From a checkpoint of a small transformer trained on Wikipedia: LayerNorm before each block.
MLP neurons of a small language model. Each row is named by its layer, matrix (up: input weights; down: output weights) and neuron, and shows model dimensions 0-191. Each number is 500 + 25 x the weight over its row's rms, rounded and kept within 0 to 999. Numbers have three digits each.
Before each neuron's rows, "fires on" lists the tokens most often at its 100 highest values on Wikipedia text that the model never trained on; "fires before" lists the tokens most often just after its 100 highest values on Wikipedia text that the model never trained on. A number after a token or word is its count.

fires on: "===" 44, "ion" 16, "==" 15, "ate" 9, "he" 7, "t" 5
fires before: "\n" 61, "al" 11, " |" 6, "d" 6
L6.up490:571472520489508470530502504474521506473514479512523520493553467533474509471516523496562513505453506516513462511525487530496488502533494504444527527513518486522522512490542517477454495476497538462534493520487521530452504523484478518488508492467496514453491505557506481483497531481504479485516466518535472513475524487486520502488512481512499490519508495528481554491528494508517466541475525476500501456525504480508493491512530526475501485502564482501514500502494459488474483486458513520487522546486464492534461508554518494471474482511520500462495500512486499433529550477496458513
L6.down490:485526498507546515492534489494462491458544529440513506522521498484497490474456502485483495522497503482513474437514518473549514496503522509502500480491492520560516463515522473462522481486519456506504492511492523428501518494500495506492462496507512499551514505484531526491494469498502464470484527496538491505483450487512517488493510499462470490535516471530513523499519484505509464504501497502527495429502477496486569531535459477497477503519495541534512508516541509541527467489508481518518511533562527503462482499519495519494452524496471487453519485486477527500484466534539493513

fires on: " comp" 28, "er" 18, "s" 15, "op" 10, " ch" 4, "em" 4
fires before: "al" 17, "le" 15, "us" 12, "et" 8, "os" 6, "an" 5
L11.up87:471530507557490528531519502502443515481493457531496485511493492472505541515503570509516482453511551495483493497486487476518503472507505455457516507500508508496534490478542501542555493496480463502523479518531471529498470514513509473489505482478512483531462505472478506499499547487495513494486479505494522521518530462482486534500456523477524477476519448528506535517523541503483510491493517459510529482496493549446470522524469503502494533504552445527484477518462504496516512504474499487528520544497480480495523483507484530500515473510527496496441513494493426481482479515473468499
L11.down87:464451472477477486520469485495494458503523555499550501535526487558507531457536537517518480492521475462499519530507477468543491516493531545516520517466520565536494517489466477511489513491499484496496511488511525491505490499499512482502489503492477525492554550491508539498510423509500508479482469505478480532510517549487517525533493489463533493507461518499491447480497496489465535479514513475507540470520502526514547516504486522518475534497502522530492512441486499510471486473473442471512474490493535528487513474484462513474489510479482484493510489477518459495540490520487480491

fires on: " comp" 48, "i" 19, "p" 15, "ial" 7, "pp" 4, "ore" 4
fires before: "an" 22, "et" 16, "os" 9, "ation" 9, "le" 8
L12.up270:510512499500446517512523510490459510529528511497467440508545530468491511499460528506511481517534511472481501506507471473539503460504511478501494528465507507495518529446531525492495504499449502480480508470503518500493481510499474478551504491511525482576475458530502491462525505492517489473495453546471509539510513479514514522518455532466501483520518526511518527477521461493472530543479507495471495460508496515515459506479504519571508479536491481476462487501522507484469496482479478491488511534522552477474525553537484520500535466526530526518483494499490446500510513521514488533
L12.down270:489499480494482516505524491496463518473483518443546444536471457484483531514500494553550468494454477541491514562525481465451497501481538508530515468516484505535495502528493500550488457473501504484536460508506541456514570494488497502527536489503470548450494527460488488561524499500549477479532505482514495467524513511459525492492501463514500497547460516513494471477504519467502470479509503503497507514467481496548491486476496499493523501478500505493520495492519499535486487509510498492540488503503509492532483483525473493507477544493482538530504517522519501511503494545505516474

fires on: "he" 36, " " 19, "u" 14, "f" 10, "ur" 4, "g" 4
fires before: "/" 17, "ro" 14, "ter" 11, "n" 9, "l" 6, "m" 5
L9.up330:509518507530467504478528520515463463463524544455527516489528516462479522538504495464532502501479476458504478527507489496534495443550500504500484484505540471520464505510467495474470502499483481505485466460479525493505522488460518502533458482540499497495493476490493514492491470559479521493507523528506474474524506523489534454487521526507501500454540495533516489541522518517523513485513480486499462503471514514458545486508503522485516523474552528534471517499528509502457466499462509484484515521534475541480541515511479533497503479469523496504498504536473540425448482504509504501
L9.down330:479481512475446525500481488466473474448492543535504493496507506547526484480519511487490498489530474470507489512521494501506560524519522485499503514503542500504516507473527514507485473527502517502495523506508450494532486496483542509509468513469465532465489549438522501518467499505536516528475533518529506496492509506516522510456545462442504517511519460466524507510524507489551501507531528527516465494483506497528502456536462515461524457469524537539544515530507516499515501516522492495484476507509506496456470487511506518484472492529496540508424513543494533482481520521459489524

fires on: "e" 30, "er" 22, "ly" 7, "o" 6, "c" 5, "u" 5
fires before: "er" 25, "al" 10, "at" 9, "he" 5, "ial" 4
L12.up119:544507496502487523499500445493542503498523505498442491500494492516550529429490478519486493510522495511543460482490487504479511468505504463525507453510482426510502500491493516462539534472509507500510470512482478516523505524473501532489496499516470509502509477547474504531533526521440537513502485488524513472501515523512529500493503541533523537473503511467529508505568495493523483553450512472502540444488455487514496480531491516491530516528514483474522474499508478509527495511493493497501502487462514506486456495512508487509480511482464515474477483518524504526578477443504520513
L12.down119:471527497521513445497526521548493489470544540502507516506530520498462500499502489465501545486483466498500512511505469520514475508455447512463460474495515484524536464514489462475489518497505490494538493511481547487518467528489500483493471535513511529464477495490543443482541524514506518494477422495471521484498498511483470525534509491514543507501466506516516503468516520479525492487493492500443527521491527488484548498488484526493512464532505502487521483482557525513502525502491553493494482467528483481469419496522482520528542501495493463463538509474503516482483497521527503522

fires on: "cl" 72, "ell" 18, "ub" 4
fires before: "ud" 55, "a" 7, "ig" 5, "l" 4
L4.up411:526518467493516516512494515532528511514519516436474484494511486550491510481523478485502463516443513519447429516530546496477506459501499489476504534471466501515511511498538474520477510501503491517480534496497501527517516492472503530483473482520538536517499582492497496557513566485483493510481519510505473497493534515476480498467526505511490472513521505519479544481456501488520556544530458438495497464472516494473481536496495512491520494490506487526552485506498471459535504471505495493449495473508509496517503477498507512516508459504467513509476479467515494497450491536485485507
L4.down411:510504487487511501501498564507519503483491483489555515486479486535475482480467471469550477524454443536446529523519479493504478492500515497512473509497550516532506458454536445497487514490511489490504531509521481485490537459444487488518494453526536492492499528463514479542494494507467522532511486534495478480515502508468537485473510509537501483472518531520531500514458505488479503496569488495501531476498485506489525539520493516516521505463495511534546456487522535481490507503525465488425495455510531503526472511521535489507492542503504470484481482472471485495524504511489521491

fires on: " comp" 39, "\n" 17, " al" 7, "p" 6, "so" 5
fires before: "an" 14, "le" 11, "et" 8, "os" 8, "===" 8, "l" 5
L4.up254:521496487509437515474490505521515498462486491494476494486529522486510488510507499535465508511516494516506507516503510483485528455510486503513496478504502515514538472516492529496480551512475490525467461519545490501499483501485481487515529558490501503485453489486546524453494468515500496497482521497473509532510499529510444553508481483497496493583489513524510511505500487494483517516503505467448525487503480561496477501508496501539508552484474529474493469524516462552532490430526505453508485524495458451486510473491511447490486516461483451501477543499459474513503482494453533513
L4.down254:495501536485519517546451468491491498526526545488495449508540503491499514508501502554556520499508477501495492513492468448546515494528552500488507498475481517496509476452463499478558511489498465508479503498475527544498486498488488479494502510482544510486481500524505536527492517506516499525496504496462516470518533548522528432499457482476467465514492531539474530503525519521487488498525495451508479530496514520510503492513485496527474493482475446516475466505493492533531462528487484496519548452477487493453487483461517468474506508495496462538484485540504502485476515515513469560

fires on: "t" 44, "b" 34, "og" 6, "===" 4
fires before: "all" 34, "\n" 7, "le" 6, "ion" 6, "ra" 6
L10.up280:506490494482520496541493517503475479516535500507498506482476492513486512515488484466481480523474510503536516530442461500495496477546512505466510518496451507485523501447514518521520514507535509517528493502452537495478536484479497549498437451475530502560508472511515468530475502499532470460487469524527515506509521474541511434469507508495503579460464516484511486505537480481506512544494521527500490491527489473488491474507489524532498516510524457474500479492549483491487488535502530514514541524529528486516507500519473472481491518451477499493460566506470504512474516483495466510
L10.down280:506542573482502465494530497494475541505477518492548510523532493504481455510490521477497512474495526516484470502464517470510550477534499536471489509482526499518512487492510500484546496489513517501532512505528511467512495479500526519496493452509504510505456512535473514479495521531536487534520529506542525539466433526463504489474459467533491466477484467503517511525464524527490495458501442518494537527474514548494523511513502460486491478483441482549525485477484506470501496512502496532494484518476506512520487461516460515506515469532505504480490509526482481446501485459466519463

fires on: "." 73, "\n" 11, "s." 10
fires before: "\n" 36, " He" 13, " The" 6, " In" 4, "==" 4
L12.up359:508478525511448466515481505481479475479544490502490505508516493542463501521562518475487493532464479547469526513500490500501489481523492494523483469530501487511506541485507496515501498515516503520484488467514471506499516491531455524470537451491511507448504488501497518503489495529451499506457520501482516520487536504506489475480505543516482484450448515497523505490529511517502523540510478496488500508517541526472482496546497532499504445470443497531519515517539455513510508474505487547505508472544548516522503515463471556491512521530458533483491492443491446460475494478528512532
L12.down359:517476489501438518489529511514469528496467523544455466496500516520500488502482490518462483477477486497526511469518533507478496479519504476479458498482521520474533506487509471487490490504466493519488461532492489472468527496512491501510507505514506508511525513503535448528525491488542534504491536522479477502532463495509473499530501473487547516517567513512562466525503484506472441466557518490462498521478498471457524527464535480503506521500480489490494487479520508472530571517511551484541509468514476510538465462500467505475538511511529491524490536525482539483457474514488506505

fires on: " pro" 84, "ro" 8, "ou" 7
fires before: "d" 18, "te" 17, "v" 16, "g" 13, "j" 9
L9.up98:504489515502479505503505464490458522448464474522502454508502498507508487445460496491486489470506457501519507506499489528508506530510481480506485529518514528491502493521451494500480516477513538526511487457427545467531496532513515548490519459486504455499491539480509512544488479511541526510476533541509511520523527516537500465504516518480535490473453518473522538547470502467521547475499491492528521512510546508509451530536460518472486521479489494497500501537477491504494488510465525510502518482484557492500537514509470528500507504497498529500460473456521477513491542462461461512
L9.down98:511460494496585520478467476455481498484490462489554463521522509485505537556511537523509462426486493499554514507524529530505529523495463510508473471501471503498519491510506487524500490484445465498473499523502511480481520508527515528535526516484434526477515536496532507513458475506495495515452536491525505532498509481525543482486483523469513543523467520475479501488489503496550470513509455508496474517484503462512506492466514481493544520523478489494515454528521522485489483492472499524484474511487541488490516512541479474489550521508497484515497501489511474464513541498508501486

fires on: "r" 96, " ar" 4
fires before: "ough" 23, "ad" 19, "iv" 8, "ong" 8
L4.up758:556518463497513522499539494468483487463525482485461513476475522533540520505525513499449532498493493524490491539482495536461503516485498537498483527510512522519516459502465462427542546518481508494511478534506516448518471494496483471486521474527538493477520505468520464478515481486523541488482491488469523555499481512499498483515533488513456505534458460490504507525481482535466497491462507510444495535509532510495552476540504508464478507462502510481531482503458469528512495493501512527512471476506521542508475463526513477505520503498515500484502529536505532526510513534471539507
L4.down758:529537498527529542462521451499465473484477517544500536555471455533508509496495563491502478529523524517518522498473508496499514501541464508482479551523524509504520503501479471469504472513461459518474475499477507466513510444509495502468538523510536513550525548472490506480512481516531517509494514496517496507520487479540496498519519511517497485501495503459465477506509485518525459467470526513507463487504481445446512482461444510495528518505532514473481473474487447498501500497488516482492519490534508501548475510542490469532482531499532471510523514509460491520488475531516526524

fires on: "and" 40, "it" 14, "if" 12, "og" 9, "ed" 5, " of" 4
fires before: "er" 24, "t" 8, "a" 6, "r" 6, "ov" 5, "ers" 5
L11.up386:502499518494461503473537470509509535504500457535511501495523449484524485504497509531536519526498493503526462517497468521492517496503516525498520537482509460542491458464504509546471515468463502479521521476499465500514451470524481492444495479510474482471458537515457484512510489464503467500500514527535454490496492519486458517461513496504525484457485493463513542483518464543480478502474550526528529529510481499536527484503517525488513533501533510541466499500511543498481517523515502506496440492509502522529481488461472505522539515510522551517474506471487479474538481530460544472
L11.down386:518504500504456475488511499490520526504474504487501528543516490548511502460509440470467513501495501482518491453540534513493464490504488474547486519556499472501480494544500538484513505493500503490475548489481523527527476500503502564448498533485527508518514506465528529499529481442477472502511488484493459506461463480478500524523482539511504522510510535475513533511503513522549482476451474456520519516534501465499492482509485473524546499528497457456553537517503520519504473484506485500538520494494479499473520468541482516547509507461488476499443467468495524510500516505497503509

fires on: "\n" 46, "==" 16, "\"" 9, "." 9, "C" 7
fires before: "\n" 48, "The" 6, "A" 5, " The" 5, "ar" 4
L12.up128:481497574467489497521476493487499504451498492490473491465482522551482495516534530544516516527468500480487493509480481498499499492506501474484487512492506504482480464516488456487475504528469512500491509495541489487504510495487475532486489500458494502489486528514529539465500459536516501483497501540542506541479484505513479499526519498464492485507477547467490472477480480517477501500558489473496479492491512532458518517498538505524495433463482546515498587503539478491451511452534476480535501482551501493445456491497490523480528562480506474511508505532497513482507532499525480519
L12.down128:481539511533509496470535506490479537506486498518532508467556487518496540508528488511522506481467442499492494487517508485471482491524500521535531462510476485553488522499525523484482557501518501499553484516495469497493560492507518472538495484496484508506491486463526491550488508531467469460475491498498553477510541525551489514467479529472517484479531503490512471467477482507487475503492505506516485487491509495459493543460459486500473503495474481465515531501531492521477509449533522540500482503528526511487500485490497474502479501522457444499544526534466499445468502504522558481

fires on: "=" 19, "s" 17, "ov" 9, "id" 8, "ist" 7, "er" 7
fires before: "\n" 19, "er" 11, "t" 10, "ed" 8, "id" 7, "n" 5
L6.up247:514467457524533527475494504515502505474516505509508513502509485480456487521520505494530537529485484491493461513464496492543451503496508475498467489508486491512511516518518495523454543481479500523486485522533469507534488491510528515517473492515491511497536490478453510518487466484476520512521479515485503526484497510443526479488515441485535547502473522496469506540497517453526474494553431510521519474442538488528550501535551481483507503556488519527524476506489505524470483479553525452480494459518500508477482499496483479498517477573496477474486502505493516534526510484525464506
L6.down247:478578515515461499495535493528477487518471474492488501501452530499517524517514476534453481430523508465502510488495495475456513466510483526523513485548500494490535478477491467492513522457496509519544491492481521454479455459549461520529477523501510531455513485508491470452534481488523536521508495506518452506515520468518491497504506522555522479493536509526510464524453498515503535488491530508497525533504451490530493502511518504464494508536527470505494485561500479505495466508479458480495511491502518530533509505510487491544492480490479519483487517535529462479478476505527512483

fires on: "et" 50, "ed" 24, "ol" 20
fires before: "a" 13, "d" 11, "ro" 11, "er" 10, " to" 5, "her" 5
L5.up79:486512535498471512514509466481502477494462486462541468519480530491526475502508501468479480502487508536554495501503463496436514495473535524540491480532520523475491526495504497445475513494507495485524516520506498551521501481505471511502503489499525536505483495516482485493473493514477505502470544509519486501481411574524503485492467537510508457477511474474487479577479472517490468508538552523489475538512490492516504496476477502463510468514531515523494513470509470496538535521486502527498484513467511500535454538499458487548544469503469501505488507501541482470486491513511486518
L5.down79:489484499502502463537542496509525524547495519516468463483475510478500507502506528532493465501512509552521541471490466534515471499521531547476523517472453489525510503459523478512518500444471474476490431532530492511527474476532484521471500492527492501478496485543500482482515531542539486545542502508466482530501453471465459454506521498490508551483480521502497442490497473514515493492492473487517444519473476533507515485512513515498521492489497505512501476572469552496493503479482552508484515488504477507462474483515488533485493507502535487504486497483502471516489526499495538527

fires on: "v" 33, "at" 21, "c" 15, "ition" 10, "y" 6, "ig" 5
fires before: "el" 15, "h" 10, "ir" 10, "er" 9, "re" 6
L10.up128:518507463490545495489538493486495493509504536483486487548501508504480463536494523474505512493482493496492421509471524503508508515504529508543457544508498495533497501526541547512517532502505450499561514494517501474518496509529528493511485503495470467510526506494513513514454544482477543519511482500494471494484485471500505500557472478494495485463461541502523512512452531511515555501481515504530504485482493510496529523514492445449459533512468512509493526507462478534549479507456495482502478503417477496506499487512509488486491480523509450496522472484462467486514496501479514445
L10.down128:471505498485466535539496495489504498505523499549496507537486481522433506514456517521544464525517488463467452508497522494537524507490531484486486496500481556499539507506508535491483520442479503503533542484513486507507476498499481498490503514512517462518509466486504456519524460487505500519521517502477497502518477513530496433511492516531457532524522460524486491541527473454492465467498515502488488457538475514507523509499543484483511501478498497522523538510466449489447482474474478546492507481488468495532530493525493463489500557550479475512509494510555500518488478506467469490

fires on: "m" 27, "o" 13, "il" 11, "x" 7
fires before: "and" 12, "ar" 11, "f" 9, "it" 8, "un" 7, "on" 5
L10.up397:490494481555514465537479462489518516526498514507567480514540534485497506456505502515529489541548487503519452512514460469471523531495491509495530506451494502489483482493486501499481513517490558459510513504518517536510491489511479462483500507486539538514539477508480489538487481512475470489467501481521518495488520508545498449496473504465491542503492559530483515527470486511512519497488514512466475541474520516526517503480498449495497508493496487511474478455530517462524493555451522487503492487424513458489517523491510487508504469459486521487514496480459527531509502442495486486
L10.down397:486514464480472531455464517525508470508459522558504477474508463532454439520481505528510496561501518456478511500508452510481480534472516507475534524452502525513505498514533531501525525563516481485504491494504491504540498457502488477557498512563485500531522495520503517508481464519488499500506486504528517480483470494533474509506472498456511449542509508519501535471468502493531465499527501495510489507448502571516465516480489483519490500551497514494509510540517484502502509504472497501497489527484521517493483479504485502504451511457522538504483528503465491484494512491502450537

fires on: "g" 19, "um" 17, "o" 15, "v" 11, " Al" 6, "c" 6
fires before: "ber" 17, "l" 12, "ir" 9, "el" 7, "." 6, "b" 6
L8.up600:489459493524498488530555460547543497542448491477504483503514500530480513502505503481521509492477501513499470529478473519500511456515511462518508456533500495502543523547512544432504498463483480527494515513496518557521493466493496476470524474486495513492535458485525481506510503495514534492508535498481561460502542456490526501479516477475501488494538521471488481524471519490473535547481544455502475481472543486483477463508493512451458507484494510502496491480484500498537507502549481530518520481466481529519499470452475547519488521504527486512490496483472470522490520483487523485
L8.down600:516492512488544501491554500500430543436475465530524538488485489469489515524479499512512515474512537472524488486543496489502510479478507497477475478490513496460499535499525485480530463501477466491524477489498510454463508500502503492501504518548540465512484504479493537502515539499541469475510481486453479520504474502462505498490448520532459541518515515495456471488519490457478495524500513477537478510477546494498479535518506530486532515455442473504521535481511523519547497534505536498502498470479513497453502528498514476524482498484484485534514439518504516503492488543487536477

fires on: "ul" 25, " pl" 8, "erv" 7, "m" 7, "i" 7
fires before: "ation" 27, "at" 13, "ar" 11, "ay" 9, "ate" 6, "an" 4
L13.up602:533553488511465454513494496534510504525524472518531463476516489472493502477509491467543512453495465479451518513540491519493478445547528467505525471489493509505470502512495511506524535513503544504550560449497505501468507514472504488496524518486568461556494497490497514481502475496483527499472505535488525546515470506469509494535530503516503492532490499526475480497537505472505486503481479503480543467522494500509511513510505470468495487573504488543501467517524519483507474505511526443468496492511509523461502505489458529508495499509455478508500545528486463472508469505520486464
L13.down602:522441465497483525549468470476501526504490490508474498520514478477517523463535476497514442496510538499508484493510510507461475474527522508499528535494483443483511533520513500517523498497503478534509504529486514494525504512485450482481513480475489526491527504506544434493485503518509525514483540512510537528430497483477439460539531489512488511544535516500501501513523522552484477471506514505507488516514484513466506456457526465553554498496479525516519503485442473517473516513540537446503475501506494503528513464482481450480505507494506491520491542496490508482506513488509506530

fires on: " w" 64, "u" 14, " c" 8, "en" 5, "e" 4
fires before: "ou" 26, "nd" 14, "he" 8, "on" 7
L13.up485:455527524513512479504485458488539506470470512523520503481484523492498510489484506471524512511493512534540495477452514495480485533540453529507516516489500471542447510470505500505514515496508471529466510440477518478502496492453478545477501528523467503472464484495452483538514497472508547502535506505514479506490492483451520519477517522446492491519483537498522523540494510463588520503523466491490474524456515467516475512484546500548516481534525546497473479530497509470533510492512513516528491487506515502519462506508529508495468529534474506463480492471538505492511480467500482468
L13.down485:525479494522494502498504515534484465433487508502484503513489516441468496528507458533532486477490459505537496508531517494507461481505515509525502525535521485453515472520522505469479462530482482497497552525495520526578506491512472456483543504493494501497515555552517469441492510516512496520483508517488531496512529440499495497479493500475479507512521474489543482517496510506475485506485477510486472516477460509511492481520457477495475494491510507508520475510489465512559540547488543438546497487496482490460455521533497490504513461471547508499501480513535517499493484500478468486

fires on: " t" 52, " T" 26, "he" 5, "t" 5
fires before: "our" 16, "e" 15, "w" 11, "it" 6, "ak" 6
L13.up400:487496502487446518516497463481493509488518480522477520465497507494472551512484508516499498484539519511530495487483517529524509529471475512493444516483504502535504468456478495471476542462552501476487498483472477498477481513504482485500485478461470484532458493494466529510472448515507519513454506520503488486463470497514508478514520559517540516526505490484519495513525479484535490555489497495509554552487464503504498456470516534474515535497531538490520500506484472513519488556490504500525521513492534522493451533546522529497467511502496493446472493574473524500514480516461529518
L13.down400:504534459486486490536446481464514505507523495529511500509487513525453496483464499506520518544517487498525494483552459491499532461500468470521493488491511539516512521527486498503470489490456484500483498524491507464507526497452482505482518513488527497508459494478551481470515498509508508491512486523490499496533513469530492465487494533554509509503498494539564467518483498465494506513496507512519489542475502504468510523466484498517497510485503515501520511516473454461510504518478497449510522514454504555485490484500487547503474488474575508462553518498533566512485427540515539514

fires on: "ol" 58, "ub" 14, "ro" 9, "ip" 9, "ou" 5, "res" 5
fires before: "l" 29, "v" 11, "ut" 8, "in" 7, "og" 6, "ent" 5
L4.up231:508510466491474495470543491491513483536488494464496513521493503485490512494517453517473443491487442494544494503507486506484495511502473520507518451502535451526530505511501473503495484487519552491514490519507485462495475521500503552496511466523471461536553513505505493490513496531474524453497583494487505509494483538486495467470536540471489511492498489439489486521499453478522498554530509497487525496515483513474463532551510531536453461446463513513490521527459476523501532481484504540482487495511504517487492537511520513544488463517487469482510497493492503516458469512503493527
L4.down231:501510521497533518510424492486504522466522513448488496534535486526473517460502479488487436508468486524493469496503482485499477505522470463506463456517522527485551480503527515488522447523513490493524498484512470453559483437468529536533529473540515516517502531471502483462479508520490520480532513455515478472488471464541486466484515495485498464498488523505515498507488467509548504561496513484509514473515495487497489477470488539476536517502488492524530493488523538486533494486499493517475487506531500510499475464519511505551518517538527500539513532532500508503510515511480554511

fires on: "et" 60, "ep" 21, "est" 7, "'s" 4
fires before: "er" 17, "a" 15, "ro" 14, "end" 6, "os" 5
L5.up337:505455518505507531515552531524518493508461494451517513495444476518480522503512466513499447444486513471505454492495505519497501520475503534484441506509501500452518507512489511508530483498509457464523535508516475557464456497513509505481484487489486521512519538499510494531475484482482469526520530510512481517491506456529516465506468480521439481518522497519513505493476479525501531491545492525497493538491491466486481534525476481515466457527467519522544516501472491486458526462482510533517487542456476483494466525494511496517542537487468532514504524490460495545452512516487508482
L5.down337:504530515483543534466481501531459484518537501512497470538500515500477521513495507492526511499497503479517505483482437480510476547477516533484540496500484482522497508490532498507519495484492454467492497493490544469520490456469484527552491531581493459469518508531513587497457468497518455512494510517509475511489497506535479482504486483503485513494485521448508544506495434500520472497503476509482471524487474504482497505434479565518516515495487477519497529489534473482518517506493505530507513484469511526486494545491493484491455532521473482464485531515512521531523534526508511509

fires on: "===" 36, "==" 21, "i" 16, "ing" 9, "p" 5
fires before: "\n" 46, "am" 11, "od" 4
L11.up343:527524489511476526519468459489477495490487472474485502477515560533503525470529480495539505502473491490489509518500508502498475465444497495476457476443504510501509481475520508520496498520529489499526554502496505498460512501435514483489496521517491490509465519504487486504513490512505468504500508498487487507527527494495489507521484464516516525489528520482516515519476493497542488514462488515475551483502557480486474484480444529487493472473558487517468489482551489550462467541520507523520526541490536523528495458510504531502480480480468514564481533537484496476541472540560458525
L11.down343:492527499501510484540492483479525468515507512480489457496521486488483531467475535511546487522502448512468506493555466473488486498473479487548531508555486463463500502492487528482470489486505512498532551474469492517516494531530486524530503523534520554487507473488551495491485483504471475509505504485490503502550478520541538501543524455539479495487520510500487515456503529491487485549521522459520487469540479512436526487468538489516505504494475549485515486502506493494427478466527459506502507500508514499479515523519506465455535517522488458485471511490518473509474512531504485504

fires on: "p" 42, "ab" 14, "b" 8, "ip" 4
fires before: "h" 30, "le" 9, "her" 6, "et" 5, " with" 5, "ec" 4
L13.up626:532513472474499521501473487534472500554508486466504506476542489470452490456480464469474476522518499501482490521472518528460531490455480480526499471522510534478516500526514536557533502546472509492545488569497473535478533492480534523549462554513501477502499498498496508524520497490508489494526514495494496487527492485484481516542495516546502511494522538471532508543492542514532478535507482521515499457501492522492504506511488489516488463475501477488497539506491516529467495475475496499483467488539496498417480478469484464504529479503512494482505552549474511505493470507491485464
L13.down626:485516502478500489475489445526483507481517556516497503474524479469494498517559507505513478516465510534499491509471518464466451468488509490483504467536492501495505549465488539498512502490509512472506477502481473513529509522502454496515542459503463559473474511493510491500485512494530519498505512501454540554497505518483480496486486503455518479479470498508480506573514502515462556518483528507544486487484499475455484475510518519464488505498516537514509449495497455478528515494516524545540490475518531523524509527538516515503465488502463468496533465499494513551527481446512495541

fires on: " pro" 34, "t" 17, " g" 11, "g" 7, "d" 6, "re" 5
fires before: "en" 20, "d" 8, "r" 8, "et" 7, "v" 7
L11.up294:524536511492479475534502469500484523528474468476481514519500526498519509477493489501483498506465490512492475524454465546507529476486486519503500482534473473517480530489503503510493502562474469489474511487543513479536510550492492526519528487491469455494496523539482511512462430500479497530514495468475460545548470510523532501496538522479509489445505488549490516518497502484565495483499474517498515502455503470528476471501492548546510468491471463487518437519531494522515497475514505525521514526515459483493544494500457523504488526473508540458511520491515501527513533511492518461
L11.down294:480522488458552473500453501513438486457492444537520533534490471527512527524481529536511530471532487525510494509498492525487526469466516479536533497533478478521523496464497521474533458485527537481480492490511525514514507521472513472469513529515493502503449485498519530512477520435507514522481500500516453530498505439506514473462477501494547506488476517481450502518484451487474514451534527513482451505491512546513523500494487470519489470484486513514508522489507458527521503452497478512483513503517498495490556501482493509519499474470503541468456501464484519505499519486489505487

fires on: "===" 39, "==" 26, "ut" 14, "iv" 6
fires before: "\n" 63, "e" 7, "ion" 4, "id" 4
L5.up412:540462474518496496518524477511503477482511495501503557473487514521509511543492507466515504517505504517505466480465494483547456525504449462477491484494532527459541526526485512543479521490556495502528477484506534499490563513500488506474531500470482462480523547502470486498511510506513522497491522492501474523518479528499518495518449460488498508499469493472474478519514466478477494481500537489500524531553527488497550520507448516500495493513504454536483507479534482505473520555511461492497544474503469520515489485494567496496458500485449505454495513478474532505546524505450501492
L5.down412:496527484507471486466499502496487520491512516528471465508535476497540522503496538487499477559475513498485543530492502503451531482516510509475500507507486452507469490474506472510495503499504498468491455509534510521500448489533521494455492485511529473483491478498487538503515492532507473452535522469534461539551488493503496508493569521461515465527515507558519517478486525506480467495523502517525498476465485462514496492519563545475507509506536462499513495541507469492535457487507449537524514498496497455487509522513471533507497555522513472510485473492511507453477533492498533538

fires on: "r" 47, "al" 14, "ol" 8, "m" 7, "e" 5
fires before: "ough" 24, "f" 10, "d" 8, "in" 5, "v" 5
L10.up200:473498476477505511572469489524493470480531500485512520488544536450550531494505464489496489540547482508472523496542485464503483496496478524509471472471495493502549524513461490417522527467507452493490475475518478487518516489492467521520486426530487477533510499477463484503513472505545493506467520520500497543541509489527525516535481484489482500485489518485529489554520513475474518509511516487497493521501490500477542497503486502480499493499473510540505492545482542488447444497450521538506527492538522511499509512509474478505510495510476497471468530481521502476512492516532499528
L10.down200:530526529489505478478528512502486517518485488499539476529467491543517529516495509526490485468488431509473489474480541469496495528493526535530507525501516512487513522491551513504507514512486514486507463494487479464533518499486532486492504520500510514464490522519526475539503484468449534486495500482511502512507505507495547572469502487575542515466519481533536489490525478464486522456527526483530519512448533463499481492451500529470505536479483504512471477483488498529547523501481477472486534486475513482501452512458461508514486482482430476528496519502503452498523496502505492464

fires on: " comp" 49, " b" 37, "p" 5
fires before: "et" 19, "an" 17, "le" 14, "os" 6, "ut" 5, "r" 5
L13.up726:545493489489480507516508486466486463498488480428513494489481551487488509499537538500522462504497551497492507568453450532482489457486486502486518516512499517514502516471513523516510541518490490482497471520524536493489502522513458498526446498529542539528533471493476500515489514490517525460505523537502521516494512518482484504507473484456490488497509490498511494501475540533480515529457463503481501515480466531496529475497508513509544498516485476486512485526527450550526511502466533458541488497532499456486526527499487469498526544503486541443495527494463439505482499494527525483
L13.down726:525450516515518512521497460493481490525538518491566470505513513442480486490515510480530484513472473497480500483471501476480519488505488519486517462503452489503521502513489547473487488525504500495482488527494562456455504510518501510563518501470523521480474494508465487553521515442456495463512478514468504497525562491502502474523524519520502470523488473497521544492478509491467454537508467533490490522529492470495459489523490466483473537486495461483512511494515496510495481523504474509520546558502529516528527532539523521482524491463491482475500484557536484532499527510504494477